Weights of a small transformer language model.
Architecture: LayerNorm before each block, learned and rotary positions, biases, tied embeddings.
Training: a variant of Muon for these matrices, 220M tokens, 3716 steps.
MLP neurons of a small language model. Each row is named by its layer, matrix (up: input weights) and neuron, and shows model dimensions 96-191. Each number is 50 + 15 x the weight over its row's rms, rounded and kept within 0 to 99.
After each neuron's rows, "fires on" lists the tokens most often at its 100 highest values on Wikipedia text that the model never trained on. A number after a token or word is its count.

L5.up463:40 50 62 15 56 68 60 89 62 63 40 33 65 71 86 67 39 50 32 59 47 49 38 48 34 63 49 42 59 40 37 41 62 50 58 36 59 45 43 20 22 61 21 63 52 85 63 27 61 94 37 71 51 74 57 73 54 46 53 51 80 46 45 73 40 59 41 59 44 38 54 36 44 62 56 58 54 60 69 39 51 50 47 49 49 63 52 63 36 63 61 52 40 55 16 44
fires on: "a" 45, "e" 17, "el" 13, "qu" 12, "'" 7

L12.up280:29 48 40 50 61 48 61 48 64 35 80 38 53 23 46 44 81 45 55 40 50 67 44 20 61 27 49 65 66 30 37 17 73 57 30 50 66 50 63 71 61 50 61 23 64 63 60 58 61 56 22 56 56 35 61 35 41 35 77 73 32 57 63 43 46 41 24 63 59 57 79 66 50 67 41 40 74 53 13 77 36 34 17 59 54 50 23 44 67 27 47 45 31 25 28 45
fires on: "as" 16, "s" 10, "r" 9, "ed" 7, "it" 6, "t" 6

L3.up677:35 43 37 43 37 46 36 23 58 39 32 55 44 60 53 40 44 31 51 46 53 35 46 84 52 21 45 34 76 48 38 51 51 73 56 40 24 42 64 33 23 54 58 43 73 70 41 47 38 54 25 37 45 67 58 43 45 30 77 58 54 57 50 65 80 33 48 38 56 59 69 35 47 29 66 50 58 54 29 38 59 59 31 48 59 62 35 61 34 42 38 71 30 28 54 61
fires on: "t" 25, "l" 22, "n" 16, "v" 10, "j" 10, "g" 9

L16.up215:56 47 66 47 42 59 30 56 45 45 61 54 48 67 75 65 37 53 26 69 62 45 54 47 31 61 00 60 66 39 34 43 67 48 48 54 38 34 44 24 30 34 34 56 68 62 60 58 49 59 48 54 46 68 34 56 39 69 72 55 55 43 44 48 24 54 33 73 55 64 54 62 93 56 83 71 62 74 44 65 88 57 16 72 35 65 50 53 35 46 53 24 55 23 11 52
fires on: "o" 24, "a" 13, "z" 10, "il" 8, "e" 4

L9.up661:49 62 40 41 32 53 45 23 53 22 37 65 59 85 40 58 49 58 82 56 64 48 56 38 62 40 40 48 40 52 64 34 65 38 33 46 29 25 57 30 35 66 49 35 69 73 69 57 31 60 50 46 58 48 80 57 38 52 58 55 26 15 46 57 46 53 67 72 67 69 42 66 69 52 25 46 51 46 62 27 46 67 19 77 38 56 51 53 49 53 69 85 45 78 54 36
fires on: " (" 42, "\n" 12, " =" 9, "ly" 5, " |" 5, "t" 4

L3.up553:78 39 74 58 46 49 33 56 13 60 60 60 62 36 48 16 41 59 66 50 44 60 92 57 62 15 69 53 69 68 51 58 41 70 50 61 46 38 47 46 58 54 37 30 57 53 57 35 33 56 31 59 26 29 38 71 49 51 40 45 49 56 48 71 29 39 68 26 31 50 40 61 58 31 61 43 67 41 30 58 41 69 37 38 36 59 42 29 65 48 32 58 61 65 70 50
fires on: "y" 19, "h" 18, "s" 11, "er" 7, "a" 7, "\"" 6

L7.up0:53 31 61 48 54 43 47 61 52 50 73 59 58 80 45 47 46 60 43 53 57 65 55 53 67 44 74 59 66 37 38 41 37 68 41 68 42 04 53 67 59 49 44 28 71 46 50 47 66 57 55 55 56 79 09 81 31 62 52 52 57 69 37 38 25 65 69 25 49 48 34 57 75 45 56 63 61 73 43 66 41 43 73 45 46 46 41 49 55 46 30 42 60 51 67 50
fires on: "ur" 33, "her" 13, "h" 9, "er" 8, "ir" 8

L6.up315:45 50 57 19 32 67 31 53 57 63 39 59 52 44 57 52 43 37 58 58 53 66 85 52 51 54 52 40 61 69 26 45 38 61 24 55 55 69 60 43 48 44 52 65 90 21 24 80 29 66 62 49 70 72 33 68 42 23 40 54 41 48 33 83 56 77 22 38 55 49 43 30 42 36 50 36 44 44 26 59 41 61 33 51 65 71 43 22 82 50 56 39 19 40 26 53
fires on: "ch" 13, "ast" 11, "ing" 9, "uc" 7, "at" 6, "ay" 6

L5.up406:37 43 66 48 54 39 23 63 70 20 37 54 65 24 41 51 64 58 63 71 48 58 63 38 50 60 50 44 57 55 33 74 50 71 60 57 41 53 31 53 56 29 50 37 64 35 27 63 68 29 59 48 51 41 39 41 62 17 37 59 89 52 78 30 22 42 51 41 50 50 53 44 47 61 53 62 44 56 34 33 32 58 33 46 22 43 35 71 59 62 48 44 39 34 48 38
fires on: "if" 19, "t" 19, "ic" 8, "er" 6

L12.up338:62 46 42 41 74 49 67 45 53 41 62 37 74 60 31 54 50 55 59 61 76 69 34 40 34 60 66 72 24 38 68 71 48 54 25 54 39 56 52 80 81 55 70 23 71 50 57 14 38 44 33 63 77 50 44 74 41 29 54 55 72 46 70 36 38 60 52 42 41 33 47 51 40 55 71 61 25 42 59 41 53 52 30 51 42 77 41 42 41 59 57 53 62 55 60 57
fires on: "ur" 33, "er" 15, "ed" 12, "ian" 7

L9.up155:70 65 63 45 36 57 46 36 58 42 40 19 36 38 42 23 39 59 37 67 61 57 53 51 29 54 55 40 48 39 34 26 65 68 59 49 28 52 33 64 59 81 36 54 42 62 77 38 61 52 47 47 68 42 48 45 32 51 57 53 25 19 53 57 43 55 42 38 51 35 52 39 26 53 44 38 22 33 63 42 73 76 69 52 63 45 46 65 44 38 57 17 45 56 41 56
fires on: "s" 18, "g" 17, "ow" 8, "b" 7, "end" 5

L6.up167:55 39 50 59 30 21 44 64 82 15 38 58 46 37 54 75 39 50 66 57 62 35 37 37 66 47 57 24 36 38 51 48 35 44 36 54 27 44 52 43 21 67 57 45 44 62 63 50 60 43 59 65 28 71 84 52 37 32 54 37 62 36 70 35 71 50 43 35 65 59 54 58 66 33 41 62 52 44 40 39 36 52 39 54 31 63 21 52 41 50 52 81 31 55 37 83
fires on: " (" 36, " –" 28, " =" 18, "am" 4

L10.up411:34 65 39 70 60 57 40 51 50 30 41 47 68 46 56 78 30 59 61 56 66 53 41 37 21 67 52 50 40 21 81 44 23 66 35 42 29 76 36 29 64 47 46 66 42 61 70 15 35 55 33 32 39 59 45 50 55 56 31 36 61 47 53 64 48 58 46 40 41 72 31 65 37 49 64 65 26 43 51 31 68 73 82 43 26 68 09 73 71 64 76 42 47 61 68 56
fires on: "s" 41, "ur" 13, "a" 10, "er" 5, "b" 4

L5.up44:58 24 57 42 65 41 55 26 55 63 37 46 57 32 31 53 71 70 37 66 63 32 48 58 20 42 67 49 72 43 56 48 34 52 45 42 57 52 57 32 59 27 42 44 67 65 64 84 36 64 52 35 73 56 60 55 81 49 52 59 59 47 44 25 45 55 49 64 44 51 52 75 52 55 64 48 37 36 37 52 56 64 47 65 23 38 52 70 55 24 60 64 26 41 66 64
fires on: "in" 25, "r" 19, "or" 8, "ri" 8

L12.up719:61 50 22 43 43 47 65 39 41 49 58 68 42 31 43 62 28 66 43 51 53 64 57 47 59 65 36 48 76 67 50 55 38 65 52 40 57 35 65 54 33 45 37 27 57 89 43 48 56 37 74 33 65 63 54 31 35 66 37 41 47 43 32 48 58 72 68 39 45 43 32 40 90 70 42 60 46 57 33 68 56 44 30 60 55 59 65 69 65 43 52 40 40 66 60 32
fires on: "u" 27, " d" 15, " h" 13, " s" 11, "\n\n" 6, "c" 5

L16.up83:53 36 48 43 35 49 51 19 50 59 27 35 65 32 52 76 24 33 40 35 33 76 62 32 69 41 39 53 63 63 69 45 68 64 52 46 56 39 33 46 42 49 86 63 50 49 28 81 37 45 24 55 28 41 48 54 52 41 62 59 41 49 32 40 84 58 33 67 52 66 55 51 60 62 55 50 54 59 36 34 27 71 48 89 30 69 46 62 52 31 56 39 51 38 22 17
fires on: "r" 47, "a" 8, "5" 7, "7" 6, "h" 5, "4" 5

L17.up58:21 83 49 51 53 13 52 49 35 48 38 29 52 66 62 35 40 69 43 42 37 73 36 58 39 81 23 41 40 35 39 51 77 45 22 54 53 35 43 53 75 48 80 31 75 43 47 18 47 30 67 50 68 62 36 71 41 90 65 88 51 35 67 44 70 71 43 40 38 56 77 43 42 36 46 39 51 70 57 45 64 40 44 37 46 46 55 59 50 56 60 79 66 47 61 59
fires on: "ur" 31, "en" 25, "ter" 13, "iv" 7, "ed" 7, "ud" 5

L3.up632:52 56 31 37 49 44 46 81 35 39 19 42 52 36 40 41 40 43 43 77 62 65 46 64 29 68 66 39 39 66 37 55 54 70 49 67 55 67 33 37 57 49 57 68 50 28 09 68 27 42 53 49 61 51 47 37 62 00 53 61 45 28 51 77 51 61 48 54 60 74 69 37 52 38 40 53 42 51 44 70 79 60 18 41 51 41 52 58 42 52 41 71 43 55 46 60
fires on: "e" 32, "b" 14, "ay" 9, "ch" 7, "it" 6

L5.up224:68 38 49 64 49 44 62 79 42 34 76 39 55 52 45 47 51 40 45 70 42 35 53 30 55 66 41 67 44 18 37 38 49 53 58 40 49 57 30 29 56 59 34 50 49 35 40 35 69 72 31 60 47 53 37 73 39 66 53 56 49 30 68 67 59 50 56 46 63 56 48 31 55 63 61 45 57 79 44 18 62 65 48 38 44 69 56 52 60 54 45 65 72 51 70 12
fires on: "i" 44, "a" 9, "e" 8, "om" 5, "if" 5

L3.up586:61 52 41 04 33 41 65 83 28 40 47 64 51 42 40 55 63 53 61 38 55 35 48 37 51 62 71 56 39 35 44 32 77 56 46 54 21 41 62 29 50 62 46 66 63 52 70 73 60 65 39 72 59 36 65 47 39 38 52 84 56 27 76 47 57 51 49 28 43 32 41 79 42 21 66 45 48 34 54 68 63 54 35 50 52 59 34 58 49 58 51 52 45 15 31 48
fires on: "ld" 24, "or" 20, "d" 19, "'s" 7, "ust" 6, "ord" 6

L5.up612:60 43 68 21 19 32 45 60 52 37 51 79 44 46 26 38 52 28 44 36 38 36 71 31 62 53 38 52 47 52 34 57 36 47 77 61 29 24 56 35 53 57 35 49 69 51 50 24 65 83 61 68 64 46 49 66 36 64 65 30 34 58 65 42 53 25 65 64 59 33 33 47 58 60 54 60 46 39 38 29 51 70 33 42 27 47 64 56 57 78 13 28 48 33 67 15
fires on: "e" 26, "ow" 21, "i" 18, "h" 10

L17.up43:76 52 30 73 37 69 66 59 54 49 31 51 54 38 69 80 20 29 58 48 61 32 77 56 47 63 65 18 47 61 49 39 45 63 59 42 38 63 52 34 51 45 61 57 30 54 48 62 47 64 42 52 54 44 44 70 40 24 09 48 27 59 49 60 81 70 59 51 28 37 42 77 13 56 49 58 53 54 28 74 69 59 49 50 38 42 27 57 48 80 41 45 41 82 71 44
fires on: " d" 31, " s" 9, "ic" 7, "re" 6, "f" 5, "d" 5

L10.up416:67 56 75 49 74 55 66 56 44 50 87 54 46 47 49 22 52 45 60 55 53 56 72 28 38 65 48 57 66 64 52 28 61 56 58 52 50 50 60 31 38 45 35 58 24 39 50 29 53 80 32 53 70 55 62 40 53 26 67 25 48 38 48 40 60 54 55 68 57 55 60 43 14 46 26 76 45 60 62 67 59 42 62 41 57 57 41 62 54 55 69 45 55 42 93 45
fires on: "p" 48, "t" 13, "ed" 6, "j" 5, "re" 5, "v" 4

L16.up96:48 60 27 68 45 28 57 30 62 57 77 59 37 87 62 59 23 52 59 35 42 46 30 57 56 59 34 68 56 48 48 47 73 61 52 37 46 42 58 39 37 75 39 53 33 58 36 49 42 32 42 58 27 44 54 79 60 48 51 21 56 42 67 47 32 53 76 53 45 51 32 47 44 34 48 41 41 58 89 75 65 55 43 40 61 55 46 55 47 41 66 62 50 44 71 48
fires on: " M" 29, " m" 28, "M" 10, "v" 9, " K" 7, " v" 4

L10.up648:44 45 21 31 36 73 76 55 54 28 22 53 56 72 68 75 38 41 62 44 38 51 26 36 37 52 36 59 62 34 63 32 36 50 53 46 34 38 92 69 48 74 63 40 61 60 63 52 57 39 51 65 43 61 31 56 73 46 34 64 65 45 51 49 55 48 65 41 26 47 64 70 40 38 28 74 38 49 47 41 43 53 55 43 45 98 53 58 22 32 34 59 26 64 43 53
fires on: " for" 74, "or" 26

L17.up293:37 69 72 60 76 74 62 27 69 41 62 68 71 55 71 70 51 42 20 60 46 52 44 33 57 61 70 02 45 53 56 48 52 41 40 57 46 54 44 46 40 37 23 69 23 75 60 60 50 57 60 64 26 57 42 54 48 30 54 42 42 46 26 52 51 63 25 39 64 47 60 49 62 62 55 45 54 71 55 53 33 37 64 48 61 42 66 66 61 46 54 51 32 51 25 46
fires on: "es" 25, "o" 17, "ri" 9, "m" 8, "qu" 7, "e" 5

L7.up119:74 62 88 50 59 35 32 49 59 36 49 44 55 60 52 62 57 19 30 43 52 48 56 41 25 60 53 64 54 70 49 49 59 83 39 55 72 48 65 32 43 43 37 22 63 58 67 63 57 36 57 50 63 74 49 55 23 35 50 48 49 72 60 36 63 45 43 59 24 64 44 44 37 55 38 41 54 66 89 43 41 33 37 43 62 41 70 49 53 78 34 26 76 49 21 41
fires on: "s" 49, "ations" 11, "ies" 6, "ed" 5, "ur" 5, "es" 4

L9.up359:56 68 63 56 68 46 54 21 57 63 51 33 47 51 45 42 54 32 47 46 59 43 68 31 81 50 75 49 38 23 64 42 05 55 54 59 39 68 40 52 47 53 36 38 57 45 49 30 36 41 47 74 46 39 33 53 43 22 28 55 39 52 54 54 80 61 60 33 78 58 46 62 42 70 77 53 77 26 26 29 54 47 65 58 41 49 66 51 31 68 66 72 69 35 37 37
fires on: "ist" 28, " " 13, "f" 11, "i" 7, "ch" 4, "0" 4

L16.up223:46 30 31 59 38 51 45 61 60 43 56 74 08 50 48 58 20 45 49 30 66 62 59 51 69 39 48 28 52 61 53 57 35 33 72 41 29 43 49 30 35 30 56 64 43 61 49 45 49 57 63 62 42 55 49 72 48 57 35 63 30 42 24 55 45 60 52 26 57 45 66 29 25 39 38 57 59 76 56 21 63 64 71 35 35 19 50 50 48 26 46 47 74 28 54 41
fires on: " D" 46, " d" 41, "D" 11

L16.up474:46 62 33 50 44 37 29 52 48 20 55 32 21 66 38 34 45 64 61 37 44 56 40 49 42 48 43 63 00 49 31 69 54 15 61 51 30 21 39 48 64 62 40 53 50 59 15 46 10 55 63 71 42 28 58 21 46 59 55 67 40 54 41 51 71 63 42 69 67 65 65 45 55 40 84 29 48 80 58 60 33 56 53 25 44 57 37 38 54 56 71 59 58 39 39 29
fires on: " B" 38, " |" 20, " J" 16, " K" 4, " G" 4, " D" 4

L5.up118:48 55 39 45 56 41 67 14 45 16 40 52 51 48 71 55 43 67 67 26 56 54 57 33 58 33 96 21 35 47 35 40 65 59 40 72 38 30 61 53 61 41 20 65 54 27 37 61 62 49 55 48 60 54 58 99 55 43 58 44 54 41 58 67 50 59 36 66 38 48 47 57 50 42 61 39 66 53 52 54 63 48 32 58 60 70 64 57 68 31 57 31 33 41 46 14
fires on: "it" 15, "o" 14, "ers" 14, "ro" 13, "is" 10

L17.up673:60 51 68 49 53 31 62 28 37 48 47 49 21 55 49 73 42 19 57 45 59 38 61 49 11 36 53 49 47 60 20 36 47 31 49 25 47 47 62 26 59 61 22 66 55 33 56 55 42 57 31 65 57 54 56 40 30 43 27 66 59 59 63 61 51 61 28 44 49 80 59 34 35 27 48 69 56 54 55 42 78 46 36 75 45 51 63 57 43 17 41 56 45 01 59 36
fires on: "l" 37, "h" 33, "av" 11, "w" 5, "n" 5

L7.up150:54 77 23 42 70 58 53 34 68 41 28 44 50 63 49 28 58 72 71 43 26 56 45 53 54 25 19 61 66 59 61 51 57 45 43 39 71 48 65 29 24 54 50 65 50 24 19 56 60 54 46 23 65 48 43 73 57 59 52 33 27 62 72 63 48 76 32 33 54 32 33 64 44 79 64 82 46 62 20 36 61 42 43 56 56 48 69 48 67 21 43 66 67 00 35 38
fires on: "e" 21, "and" 10, "it" 10, "on" 8, "a" 8, "t" 5

L6.up472:63 33 47 31 47 30 61 56 24 62 44 59 53 64 59 15 30 33 62 46 38 41 49 62 68 45 40 39 43 89 60 58 33 55 35 51 43 61 70 75 64 54 62 51 81 45 67 62 81 35 54 36 62 46 62 32 52 40 63 59 31 44 42 63 61 77 61 68 42 52 44 85 72 61 36 41 66 62 49 62 58 58 55 44 44 42 33 17 59 47 68 52 70 58 40 76
fires on: "an" 25, "igh" 14, "on" 11, "ire" 9, "u" 7

L17.up291:52 67 34 59 40 69 59 54 28 49 82 48 61 34 77 51 62 30 33 75 28 33 69 35 62 51 51 61 44 54 29 45 55 54 25 57 43 50 31 56 40 40 34 60 39 77 44 31 58 46 70 20 44 57 49 54 43 51 54 49 37 62 58 48 53 45 53 68 69 57 66 37 33 56 36 27 34 36 50 61 15 33 65 57 57 47 44 47 28 24 51 64 61 31 49 28
fires on: "ar" 14, "erv" 13, "as" 11, "os" 8, "uc" 6

L14.up100:42 29 77 41 48 52 76 53 41 33 41 59 40 52 74 79 77 64 58 65 65 40 65 71 63 09 34 58 71 46 73 62 43 65 46 47 46 47 58 50 23 67 64 47 54 72 28 42 23 42 20 39 32 88 46 39 46 23 59 31 52 31 34 54 73 61 55 60 44 48 36 75 55 85 51 53 28 41 25 31 39 44 44 34 30 60 37 59 66 86 65 39 51 58 23 68
fires on: " p" 16, "e" 13, " P" 10, " n" 6, " w" 5, " he" 5

L13.up52:66 30 46 53 48 56 62 31 61 76 41 49 56 37 45 53 33 56 49 41 65 50 63 53 48 38 27 41 71 30 63 46 63 24 67 45 48 33 47 36 33 55 25 49 68 61 58 45 67 51 07 56 19 64 66 24 21 53 41 49 90 68 27 61 59 68 56 50 41 69 45 47 46 32 75 52 79 60 39 20 45 67 27 75 25 47 54 55 43 23 27 44 50 47 52 46
fires on: "a" 23, "j" 22, "l" 14, "h" 10, "," 7, " J" 6

L6.up421:65 54 58 39 41 32 64 46 69 63 38 40 37 68 49 34 31 57 79 51 65 36 59 35 57 69 62 44 47 51 47 22 57 56 33 40 56 39 42 41 84 49 53 50 32 64 53 77 49 70 24 38 63 50 55 63 71 68 63 36 43 46 55 42 69 67 60 45 71 57 41 48 41 42 36 67 68 42 72 78 32 51 37 64 63 33 50 66 45 28 74 58 52 44 75 58
fires on: "p" 38, "v" 28, "og" 9, "ic" 6, "re" 5

L6.up289:49 54 62 50 65 68 63 49 53 63 62 72 63 64 56 54 39 73 70 17 47 67 63 74 40 37 55 61 26 70 62 60 45 49 65 53 78 23 53 43 26 54 32 46 28 55 38 36 62 53 33 46 47 51 27 62 60 47 61 63 31 38 48 45 87 68 41 43 57 21 47 68 59 59 55 63 37 59 23 39 50 53 59 58 30 62 53 52 60 44 65 59 25 49 47 34
fires on: "us" 22, "e" 15, "old" 8, "t" 7, "ical" 5, "ost" 5

L16.up171:54 77 48 67 38 53 42 46 67 60 67 77 52 62 64 57 20 28 59 24 50 70 33 48 57 60 59 51 61 54 53 50 41 42 69 46 74 49 74 54 49 61 64 49 49 49 54 00 31 57 45 34 33 38 52 40 58 51 41 20 59 43 56 41 29 61 61 41 44 29 59 45 78 43 72 77 57 55 57 48 41 47 29 39 52 41 39 53 40 27 37 44 46 49 58 40
fires on: " M" 55, " m" 41

L10.up568:57 30 69 80 40 46 53 54 64 64 30 29 42 78 57 52 32 34 54 55 60 81 63 49 50 46 22 37 60 34 51 61 44 37 58 52 37 74 36 48 30 71 42 46 37 84 51 39 54 67 50 50 30 48 43 46 58 25 62 55 68 43 45 57 46 68 63 35 64 47 47 56 32 31 68 49 61 45 54 55 57 53 61 30 39 69 45 72 46 51 16 47 41 45 66 66
fires on: "." 22, "," 21, "a" 10, "g" 6, " g" 6, " " 5

L5.up410:53 37 68 19 31 44 51 23 65 61 46 58 23 50 31 69 24 48 36 42 71 54 89 71 64 57 62 77 46 46 47 51 23 62 29 36 51 56 67 34 51 31 68 33 72 54 52 54 49 52 55 70 53 32 56 64 57 35 27 61 49 67 66 38 39 59 55 60 64 31 58 68 40 34 64 44 34 20 26 43 35 64 30 65 41 45 40 47 44 56 46 70 70 32 22 57
fires on: "al" 45, "h" 16, "se" 13, "ial" 5, "ic" 5

L6.up95:53 52 48 31 44 44 68 43 52 44 47 35 61 64 80 32 55 47 59 61 44 08 47 68 58 74 71 38 38 40 63 31 50 70 71 56 27 70 64 59 68 42 05 46 79 41 49 49 35 59 61 57 40 48 59 47 49 57 41 67 41 57 51 51 48 54 41 23 68 49 41 82 50 38 62 64 50 45 54 50 59 57 39 47 50 60 61 65 70 48 72 47 51 50 47 18
fires on: "." 16, "d" 13, "C" 12, "'s" 8, "e" 8, "id" 6

L14.up85:55 77 69 78 57 18 43 67 88 56 70 29 56 59 50 54 40 47 53 24 45 37 32 28 51 28 27 46 73 40 25 41 60 60 36 71 47 42 34 38 48 28 58 28 57 58 64 24 55 46 71 61 48 47 42 49 47 68 51 50 43 69 78 43 49 57 43 39 56 74 59 56 18 43 49 42 64 23 48 43 73 59 68 43 35 27 37 42 41 72 61 80 57 51 49 83
fires on: "em" 16, " pro" 12, "ud" 11, "ur" 9, "us" 7

L4.up396:59 26 63 64 55 31 48 66 87 55 65 72 82 52 30 60 72 44 53 45 59 33 46 38 51 29 76 63 41 60 43 54 71 73 50 38 22 54 59 64 45 46 62 51 66 74 57 51 46 54 51 58 57 50 43 42 56 47 60 41 72 28 58 34 14 12 43 44 24 30 27 57 48 65 52 75 56 32 35 70 28 55 39 21 31 44 59 51 37 72 39 54 52 38 32 40
fires on: "in" 16, "k" 11, " on" 7, "t" 6, "er" 5, "il" 5

L16.up120:67 47 55 36 57 39 81 29 54 58 50 30 51 09 43 50 14 35 41 61 28 67 69 76 68 48 30 73 33 61 26 53 56 38 46 34 84 44 51 11 30 59 52 57 29 64 49 40 34 42 75 68 37 72 36 57 65 51 62 53 46 51 43 56 57 36 48 47 34 26 62 68 64 60 33 58 37 80 78 55 41 70 67 55 43 73 45 65 61 58 53 56 55 37 45 33
fires on: "," 66, " V" 11, " f" 10, " h" 5, " wh" 4

L12.up163:56 30 57 71 50 57 55 53 53 33 51 20 38 75 41 32 49 68 48 26 52 36 58 85 03 52 46 70 32 75 49 40 55 57 40 32 60 34 49 34 56 65 42 34 40 77 52 43 32 54 68 44 40 60 58 50 46 25 19 70 48 50 61 38 70 39 25 76 38 63 75 21 44 56 73 33 41 35 46 39 41 47 42 58 41 52 46 46 30 41 88 56 49 34 44 42
fires on: " J" 19, " R" 13, " B" 11, " D" 10, " M" 10, " Ch" 4

L6.up376:65 57 26 48 08 08 47 50 70 69 71 52 48 47 67 31 39 46 36 53 48 27 69 63 86 51 73 69 76 54 27 46 30 53 44 33 64 56 45 89 47 45 50 48 55 51 62 62 66 67 48 50 49 29 50 35 68 39 49 45 56 58 51 76 48 73 52 61 26 44 43 69 63 55 63 58 47 70 65 40 41 48 53 71 69 47 50 38 63 31 48 58 55 78 17 37
fires on: "u" 30, "ent" 18, "or" 15, "ion" 8, "on" 5, "o" 5

L5.up347:46 58 55 21 48 39 35 58 53 66 32 58 60 49 55 21 39 51 70 60 25 27 56 55 44 44 52 40 59 59 70 54 44 63 57 36 31 27 66 47 49 46 57 93 79 75 53 57 55 61 75 29 71 63 47 40 56 46 65 53 65 52 21 61 54 76 38 52 28 32 48 63 78 58 37 50 33 42 54 29 71 57 46 31 30 75 19 56 29 45 74 57 52 49 45 43
fires on: "her" 21, "ou" 18, "ort" 14, "or" 13, "th" 13, "le" 8

L7.up711:65 60 55 69 50 65 47 49 63 40 56 59 61 55 47 52 69 52 52 63 45 37 52 37 40 44 51 40 42 62 61 29 64 61 55 36 34 67 69 53 08 36 46 78 42 44 59 65 43 52 48 48 37 23 49 70 28 22 39 36 35 55 76 51 49 64 49 34 57 71 56 50 42 73 39 54 71 63 47 77 29 73 61 63 02 61 51 47 63 38 67 61 48 31 23 74
fires on: "ra" 28, "et" 24, "an" 12, "u" 7, "i" 7, " " 4

L17.up613:68 29 64 55 63 41 55 45 72 25 61 20 43 99 35 60 55 41 67 58 60 45 41 41 27 49 61 77 48 66 58 40 49 54 35 66 68 54 53 73 68 37 69 41 63 55 54 41 56 30 29 72 70 74 27 79 48 45 63 35 40 57 52 31 53 43 47 59 37 58 72 82 66 50 92 36 35 64 64 53 71 39 59 47 32 47 26 56 83 84 42 51 60 54 42 25
fires on: "ed" 19, "er" 12, "ow" 10, "s" 10, "if" 5

L4.up221:77 56 42 42 38 51 57 34 83 68 46 68 28 48 25 41 54 25 40 74 49 51 53 92 50 50 78 66 34 69 50 50 25 53 77 55 46 55 62 37 36 39 52 54 52 17 53 26 55 47 45 79 61 55 28 75 36 40 59 44 35 64 60 33 37 49 52 57 27 41 44 60 50 22 40 27 38 49 55 45 40 59 41 47 52 60 25 71 49 65 46 27 55 69 40 48
fires on: "ical" 43, "ic" 13, "ed" 8, "x" 7, "al" 6

L10.up574:42 45 29 40 65 33 44 67 43 40 19 52 26 16 52 57 52 49 70 31 78 52 73 45 59 60 73 53 18 57 73 67 61 34 61 41 70 47 45 56 26 31 39 53 51 42 33 39 57 36 57 75 44 44 81 27 38 60 64 80 31 30 51 34 56 46 45 65 37 54 49 52 30 41 40 63 39 48 49 37 57 68 41 30 34 31 58 35 23 37 49 58 47 43 38 04
fires on: "h" 17, "e" 12, "d" 11, "ud" 8, "D" 5, " D" 5

L12.up264:71 61 40 64 37 45 78 68 49 64 65 24 29 20 30 86 16 55 24 55 52 21 61 42 53 65 66 36 44 56 39 56 54 39 67 37 81 51 66 27 25 71 33 46 58 68 64 77 66 68 54 33 45 84 31 31 57 38 42 71 35 38 24 31 89 64 74 43 44 52 48 43 59 38 54 49 49 70 59 55 49 58 50 58 55 72 44 70 33 41 38 59 50 56 89 29
fires on: " d" 26, " s" 21, " wh" 14, "ly" 8, " h" 6, "ac" 4

L9.up270:39 47 50 58 48 51 57 55 64 39 65 51 39 48 70 68 66 54 52 49 84 56 85 42 54 54 25 59 66 59 49 34 67 45 37 50 71 62 60 65 35 31 55 30 56 60 73 49 64 57 38 71 43 29 46 64 59 59 64 65 38 60 78 54 47 54 59 37 43 76 21 72 55 61 31 43 65 74 38 85 49 32 45 54 70 28 60 17 30 68 38 72 54 35 55 54
fires on: "t" 21, "ut" 20, "it" 13, "o" 11, "ition" 8, "est" 5

L12.up214:63 70 54 59 69 45 80 48 61 44 57 30 59 44 56 48 44 44 57 31 31 39 45 50 65 66 21 36 46 45 39 47 46 66 27 56 45 33 38 37 58 53 44 55 70 51 46 66 62 32 28 34 54 75 61 40 33 42 44 49 48 21 55 63 42 49 60 65 73 50 52 49 61 39 49 39 63 69 60 58 91 78 34 48 41 47 64 59 55 54 37 64 41 47 54 46
fires on: " his" 25, "is" 21, "us" 11, " h" 7, "'s" 5, "o" 5

L9.up701:62 31 89 45 49 60 45 47 67 36 98 20 50 60 47 50 30 64 62 53 47 48 62 43 62 51 40 55 39 47 35 45 41 87 56 61 63 31 78 45 34 55 39 45 70 60 57 52 43 39 58 60 57 45 40 48 52 30 19 69 55 62 63 30 68 64 49 81 68 41 60 60 35 40 64 64 38 18 40 42 63 51 29 28 55 33 34 50 36 46 53 27 55 45 38 52
fires on: "an" 22, "il" 13, "ic" 13, "ed" 12, "al" 7

L13.up369:47 44 52 23 50 52 45 48 48 42 48 31 60 74 62 48 28 54 61 65 81 27 42 34 34 31 67 48 56 47 76 21 46 60 45 45 42 27 57 47 79 58 45 48 67 66 74 43 49 37 62 33 74 75 40 58 68 58 78 61 36 34 54 56 46 54 47 52 35 43 49 62 52 35 44 47 31 59 61 52 71 73 37 50 58 67 66 64 65 17 46 51 17 43 30 50
fires on: "or" 28, "is" 22, "ow" 4

L17.up240:60 49 69 43 44 71 62 72 30 74 57 38 62 53 54 57 40 35 49 31 49 60 53 26 47 80 72 57 53 46 56 29 12 71 38 53 52 49 50 48 69 29 44 13 65 17 72 64 74 49 74 53 53 61 25 49 64 43 37 54 64 29 64 30 74 36 35 26 47 78 53 46 68 63 47 49 61 34 43 28 21 50 60 41 63 57 65 42 86 78 59 51 80 41 39 63
fires on: " not" 27, "i" 12, " " 11, "u" 6, "ver" 5